python train.py --n_layer=24 --d_model=256 --n_head=4 --n_kv_head=4 --head_dim=64 --d_mlp=1536 --vocab_size=1024 --activation="tanh_gelu" --norm="layernorm" --norm_place="pre" --norm_eps=1e-06 --positions="rope" --rope_base=10000.0 --rope_fraction=0.5 --qk_norm=false --attn_scale=0.125 --bias="none" --tie_embeddings=false --parallel_block=true --init="normal" --init_std_qkv=0.0235 --init_std_o=0.0 --init_std_up=0.0235 --init_std_down=0.0 --optimizer="adam_variant" --lr=0.00138 --lr_mult_up=0.948 --beta1=0.9 --beta2=0.95 --lr_head=0.00605 --grad_clip=1.0 --warmup_steps=280 --schedule="wsd" --decay_fraction=0.663 --decay_shape="pow" --final_lr_fraction=0.0 --batch_tokens=131072 --seq_len=1024 --doc_mask=true --train_tokens=1481000000 --steps=11300 --dataset="wikipedia_en"
MLP neurons of a small language model. Each row is named by its layer, matrix (up: input weights; down: output weights) and neuron, and shows model dimensions 0-255. Each number is 128 + 32 x the weight over its row's rms, rounded and kept within 0 to 255. Numbers have three digits each.
After each neuron's rows, "fires before" lists the tokens most often just after its 100 highest values on Wikipedia text that the model never trained on; "fires on" lists the tokens most often at its 100 highest values on Wikipedia text that the model never trained on.

L2.up535:117101099114218158139124181096120182110131120175107115098103095150109165142140080078076084100040104128089177139134094120088102082147178118132043161164089124149126121109158130138129084130096099124096069100156115094127115103139134185083121147150093079188094162101156124112134090143121161092109071129084176130094105126107068148131125109094125218101157118152081140123188139106116134061132130164126094095129130086103148101116044148124122110106145160091152122108137203089176077105143135133140112121093130190121139078069116130088095170037106107132145110175136117137101091134086120094040087147156131107197092142112091143116136096119151101136094122108130139112109152131130138091087173090129134110123142134087140134104132084143186099109117068085131093106091108086099111130124091
L2.down535:135178167152096124164188119162150106172142155143129145169171127159165108098136106151141123150166112133104098179158152131144151140129142162118162098122093164140182159174164166132154172190151185140196116148163152137102178140170093119177132182157055114137145159068114128127141177185148126132114162101120189085158105130113135112144102186166141142177146144111133099128145151181156138159075101135154206168157116166117130131157146127182108199143190120134144203179104121150094203115130201152085086165125112158108154169140113193162168114183121155163125114141151138120140166127158135138132159099157117158126172135151190106089143134138147170130204138137128170093146127101101139182113124138162114167100160141171211143124133122092187142088155160157181104173139118114188144066131096
fires before: "ing", "ren", "am", "ess", "l"
fires on: "ild", "gr", "$"

L15.up708:145156160198145191125141106134095095130123080127115138208118127127123133114132138158193135123080130165120102078098130081177123133150131101089160117149154147165141148152167165108155156145110100158103116133137142159113115098139096192101122098176117152167155112143120118112175128166081161146149126118149146138165159118151129183134157117114130073083121084114098171108148155092102133087177119194118089129125155142099037111100116142137122086182113071108162137080140079037184144115149110054123067091114088087140138108128167141147138166190121136108152094142147073090099157154120157156126143170082102063178168151084179165149130118164077126143087112067123089169062150159196122097182137145022117093140137097115136103128102147107124151075133143118166098108192144125097090138144120
L15.down708:146093113110128080131000160140158100122102124123140147150073126137112130093150114116114134146136115109076091177149154163168144116081079104166121000136076167125150144181081124133109136078103132138137154105161144104101123155133121103107112142152171109089171110079177126128136133118137106122110084132093149166125151100136118102163123201150160144196098108154158150138152158126123129176142156112122130126108118133139177160152193126152132152155125183189107133159135136111170106109136131127114133138133100155140145107094108103112136135115120165171112136099154115102146147135130151146161143127099121138131134125114154083093162096081128125120147105199109130083161125137145120113059120116137135110108111151148126120153105142170118115095122128131121125137149155112116070138105132
fires before: "|", "-", " ", "ess"
fires on: " |\n", "\n", "|", "pr", " was", ")\n"

L2.up463:153194143109179187115142152104149185102095142138121157127098159143158191202137165137136170097087166159186117142165133151158075159141186145143177102100115148146155173110108117171108172117107124153121132103126096109104129121124213109162125147146159164100088206097175096092078135074138127069149132114117142117133123131153110143106153138123116127131145113143142143184130159151177151098162180141118112121076151139151082142109233150110076098133135135105207096157091176115112142122217130163203122102155141155103140121089146091178146151194133161141116133121113178159097137138126134079133145137172128129148122215078099142116138083164169155106107172107118128072036154150175123166140111141090128140127158123124120141177124149136115140121145105118113174129117107089171056070145185
L2.down463:176106148147119126095083127082081164135106112100095203128145091112207153078181126043082124106093088136121114096109136151135153172080149129055081139099123120139100097119134114102137117101168124164112110106106106123153145153158172131172157105120091159130119140074097157141115138148076147078133074089175147082122050088132139084109099169132101133160101119111158075083080105160117134063086099152088101185140145105093169129083184130130098112146126124145138061113085113083120127109074149119106080141098126157029119119157155112181163130207137121092131157147166154093118122079159070137177039111102093103128127123135169136128125162137092105125111159137199117155152137120122155073154092125091145096165140114162143124128177059093113085122143096157159106103111159109081147146154129
fires before: "|", "N", "W", "s", ",", "E"
fires on: "|\n", "°", "ai", "ans", "_", "ite"

L15.up1306:110106148152130093118129158099153034078096139138120147184119096088081122109111059087174132121151163145109168095168102144142142115145061124190121116187090090137190142102108183147128133169135139094136118190127084105170137169182074130098166144157124147195120110170194183113170128137115110096101129145133114138156143160175085123118183143113083143118129084104097139065106166062174122133182134168117103113156145111129102131124141065110126169154143191085095131053115168148140120087117125139093168119149152076154117120116106130052096114088157183122158129069090098103115113124140101170165108153168067111105142134124103085162055126136116175111089123115118140175170186079138151137148131141126140153160181102114144135158075130121157100153156159186104151087158164088153105078103103
L15.down1306:146122083144138155080000137114093199139161131104150144113091164184181096087154144125160179126169112146083130125101159102074084112138138141131110045107099123116113140122140087119103153089127120122111115117115142087126149134121143087156112157083146160048130170108117089114107085119092159130108181118136117120128160097125118166152122176116143101148130099078115118152138109139141173148080096171145107157136119153144141162152094146110151159186065136108146139163105142106126193115162072105151132167105166168105139132164166154089127143174125103142122113190119150112110151129154148160146136120144106094057133117139172173092107112124181170197122116090165123065140118134155154091144086106171124130107110122148120151104123144122124110152188113117102137145185146167085118166145087
fires before: "|", "==", "-", " other", "el", " The"
fires on: " |\n", ".\n\n", "ach", "pl", "\n", "ov"

L2.up650:097080179152113140109063133074137137124122125105072076111067086126118104129148148089087077088080070104131167130104171080110113077128121114143149104093149115131137141133147144106080045116107139050093092134121148119116086101160132116102139130175052149124087112108108116081110080136140112065087063135131148101131102138083092110112084130091124128082099152120092103100149078100053052116123104129066125144123139104100117088110087142126113102091106120171130073057123153084096130094114206113121091124105105138105063090168115078091122140070110063097160125113117123139141095120150090074069046151101082073084144040116125107099105064091125101140089118124134083150160104138093147117115106136128136147116065149098136151089118144082094138142119131122127132135123097095123133103092114
L2.down650:162183157167150161156151137193136111127104164163167155190149105185140132137099145102136125147203123114097069171151203161178173104093125170157151145156108180161175165147157164117195124153145131137163160158173210150115080145127138113173136172166127138102144169086129118069094155144184142145119174118111170112147134130095150181149114169131132170134154127125113116132118126178144150112146136134132197136141107138127175164108196132200140170155155158140138194168108139093119182117134142172095154169186137111144139159163078104144130092136148152116126113176132115130153178194155135131149152146111139182122163158151138133139150222122152171136138145148070188146095126137164167097119117148175132138089185161150154136167118175138136137094116084095148188132149140188160187069108178
fires before: " ", "t", "st", "n"
fires on: " Con", " August", " July", " May", " October"

L2.up1125:135191099209151183136177173114157115128170141166193079127110153161158206168158128133121173108087204155116131143140149115186110145140156135136206141168066179138124183104138097170126119143070120213104182142123116153155143118140160135172124191118172142152156147142186138153143150119141136075149096166135125137110115165154100149159160153111123117136174130117160135153119184171143137134131135131152126157138119163146100123100191153132099137144155121142123154137130138142080151127160155087181176119134122140120096142148151143133153139196127110129156124160205127219105126160106133117219127176144129123137141138141101158152149146222128150149125156095051124147083161130126168143146142132132089202126172114128115133160138135169098133152149146109119131108151128162172167177119252
L2.down1125:154127152155146125147171119159133122179066070118065184173161114113136141095154134114124122142129103138154067076111141148131125159147175130119166079078126131145182109152157137131165135123146164131136101204122117135148119154155147084211200147168122085113133146111095157110139143129110132093123134152165113082099082110116186094111148129135113140160113156160104144087106182144168184128109141107078138149155149100165168111162188104177124174153131117152175108161145147112144192120106183139131159165125060184115143130153101146134167099104138134069080142137160205096107109128138134118124112159143183080177120159107165127099099124129129070137109151114151164134174109152084106109137097082022139166113206145176163146178131033115121136096162110176189144155124171112178141076111177
fires before: "|", "way", "s", "ro", "y"
fires on: "ail", "|\n", "ile"

L2.up886:115117114139169156146108131122127140139139141151145170115113148106099156154136150149091125168146141123157151139111132160034168107118114103138066052091148217143119176149120066181185123098136114123164132093180111131119163124118119183098153112086138147103136160100136169155123075115148117184133124116143147147128079161058168132111122110112146176121155166091132146090168050120190090095141102119185058131151109090097123119160064117168148149086183196098136138169169152110071110125127152154099154126091169189124128081134116118126136119074130119126162152151132138086137152108255104081110116097125140143171152123155065109135151147107116147149157135129139137141086147127091136148101152092114129110094108165124130156133103196061197154135137108166140140139147149123123120144135141
L2.down886:091153187126148151117135132163063121179168140119090105155098115132097107152163047155136108117153175165087139104120130163106085139134126130147109108143078121182108109121150185150148133128137106140106093162087178090133122128115158156126110116172110172162163167138178109058092134106155153145116116126119132089173134073107139175131140129136170129084106139074126161117099126153136133136107120195135154148128126080099098163153052132179135094126160121129063133178131142123102167130169150187099157145116150098101139152134131171168051138198139175182072115089172132151222182141128141113151161152124178158080152160124135068169090130152073173099148163120078103164145167082138169155110150143198138106078122102188159103139127076117185108123151088108095114143105122087077163194128064
fires before: "ment", "ing", "ren", "l", "ings", "c"
fires on: "ild", "overn", "oun", "ince"

L2.up1006:172071147156163186127125153130138113161092081108084135114055077122138165145137199144111145127128114077117181137138168120147101104145103151152071154091121153144134118149147162096091085117125133135130082096131157147130139139161193080137140108153080162107082102093084107104133096115084182062146151168200141187133117152089167122151170126149149147116107136126125083121081146171119081130202136128083122142158126150116166085122157154129122100112061129146194092120111126079100182114069094186126084125154140157008127139116150122132119160159119127088151133075117136109216098086103112128078114117098111094126205055138129127055112120102092137141099138166158139178124098141156156166149153138131153104140089142135150139124167096110129099182102102137065137079123095104154102175102076
L2.down1006:203160116145159142165122159130156122110120102148146135188197082175099126132075122132075183091134101154162142120177175138166131115087114145109173143075148141115196134149139080159145140162139142135144113171139177154136112150131180110121210205164170170085104135088161134106105136112166147142160170188131150115150179169182120155114180179099128180090150140189185161141076075153144140126128141096150141085139177159148127145087115084166076111174145158178150097151162167109153137168142156168139181170153116146151124139170115117151209168149157132114135169196121155137145179186154108114139145179096124189139174162128190117142140151127157124147140161113153138171152134114146140101127149154120146129073168130122144158154113147167186135123069101078127110153145147161212157125145161
fires before: "in", ".", "r", "ro", "ain", " |"
fires on: " cont", " No", "red", "22"

L2.up706:114113156091131134130141113089125148114182165151077093126130123135204171124125117151073104124087106086166176136132124173208100137112179136137172140184118157131146224166183148097165112127143134085075149154132123130144131141158150112130117150171059195117124168097076110085109100145105163118097087132157227064127136144141129126150077154162125078118151140237104112145152132118169111137143148186110130156160146117165139078137176140116130114165156101194150102081086142140148157157173204146147119130152115123138126123146126157161132191104138143134146182137149110102090195153103140149126105204131144121138170123145105119162148144143138209132112141087155147085165152187130195147101170136126129096146114155101168135124127211158110121106144118151150143128105144148169076147163198
L2.down706:155176113191134164152127176125107154164182118099169144164134097157107179129172207132142153173112133131156129198170186206173171135106148165128100151119109122141098133116117158100193131131190164123136168124127131141177145154189135098163154163120101139111163139093173098118180186157128165121143219149162140108157101114049130175174169170173150162147137123129152177176140122145133140113140138159143140145148112166180133131118180217108141161173130120147132129214119108114150121153139130135160146126186195147110182124116156109153179157225177154071092156126104136164121150132158076160103171169122097128165151140134108153129118197127131121144168166139130178130151159177172155111128122158114162140169170146148151139164177149124154080108136118097143171080170125126120152132134134
fires before: "st", "n", "t", "f", "v"
fires on: " con", " Con", "ould"

L2.up1023:138101132143157135145124165132123095090113125188065074136147167075086180175121190129122087174130161120115134127103154125255142117107127120084143101105058109109108187119160070103116151093139145125112140122102146112125137136125182057121100136133092167146118059110100146095115090113072137135120140150179142124104131157100157098142171081152096100111158138125138107115087103128174089154156072116122043183095125167123126119140178152151133105175126075080084153114136104147032185118100145167160143121117156067129089125120146100106164074114123155094118121110119144118132167151032115120137122114103148127145147058136099131119128077186152184170154132151142134104111157150136088149182156115094058085137099124121152138123119131117097094166171129120076147115180126146149132170141086
L2.down1023:139114148143148146125155141149102169111096084114160119169111078140143125100140140109104102138074110159151127127168144127124105077103092133115093178109121102140172092145100099150138110135189145120106142178059173114196097182148147131136163124138161165100113110128195118076117140140157123092155158177110111107119095099141118159123125097151161101084091137171148184164060145087142170120173138178097159090140124122174087117139101087133168125136139149126137070103164132084130192149186134130124184152161128067159144118112087150148154132221132091068118154100134197144148134143153092109080157138108186172125127190085091078080120222051092081128081162131117135103170123135159089153144114139094099139054123162126098136149151066077162094114079088094142180137083092110119182131126112
fires before: "in", "r", "ain", "rib", "ro", "{"
fires on: " cont", "enc", "^"

L2.up1354:118158160123148101138116134147152155134133109156099165174171063128121131106081073144101148172113141149100140144102112145090166146111149116196130164166050117166088119099101126074135059127121119144101119110148161153164071205197153118138156097121103126095158094083099144116107098130049094160109132161055142104181144152152129144140143173102152110073154075150135165104115141094132103143119071094186155093078186191110105120156132148099136126101101160093128137113169221086208180169112121113154102159173108127190105145111098146163186101144087117116120094130103136140140134082138188140141168146101076145164157137187143093185175123170139156072116114131069117111099150131133120144118142089063120144121127177118144142151132137152146096151161080051141114112146160099186115134098081
L2.down1354:137143152147150117135000119135168128166121145154107153155148085132118174105125098160098134173127129170110144123105124139054157156104152106155132142134082141132092108110116130112139043151117108159124121116179128153165029174178157091137147109106122170082132113116111135129124110131088081158107119117069126106163123126168126155136125157129135079091167095158139142093143172123148095151101082070182140082094178168081122107156147133113156114068123243118139146096167184124149153189138110116166112136134119101184089138112127136159170090112081096129120106147118104124128124089142181153115178129080099087170128098155161074155158149175133149116111121110079124077124164137144153190109128112102086148122156165126176152131119141117146135121148088077157091127112159096162140134098011
fires before: "le", "c", "r", "oup", "om", "ad"
fires on: " ro", " gr", " ar"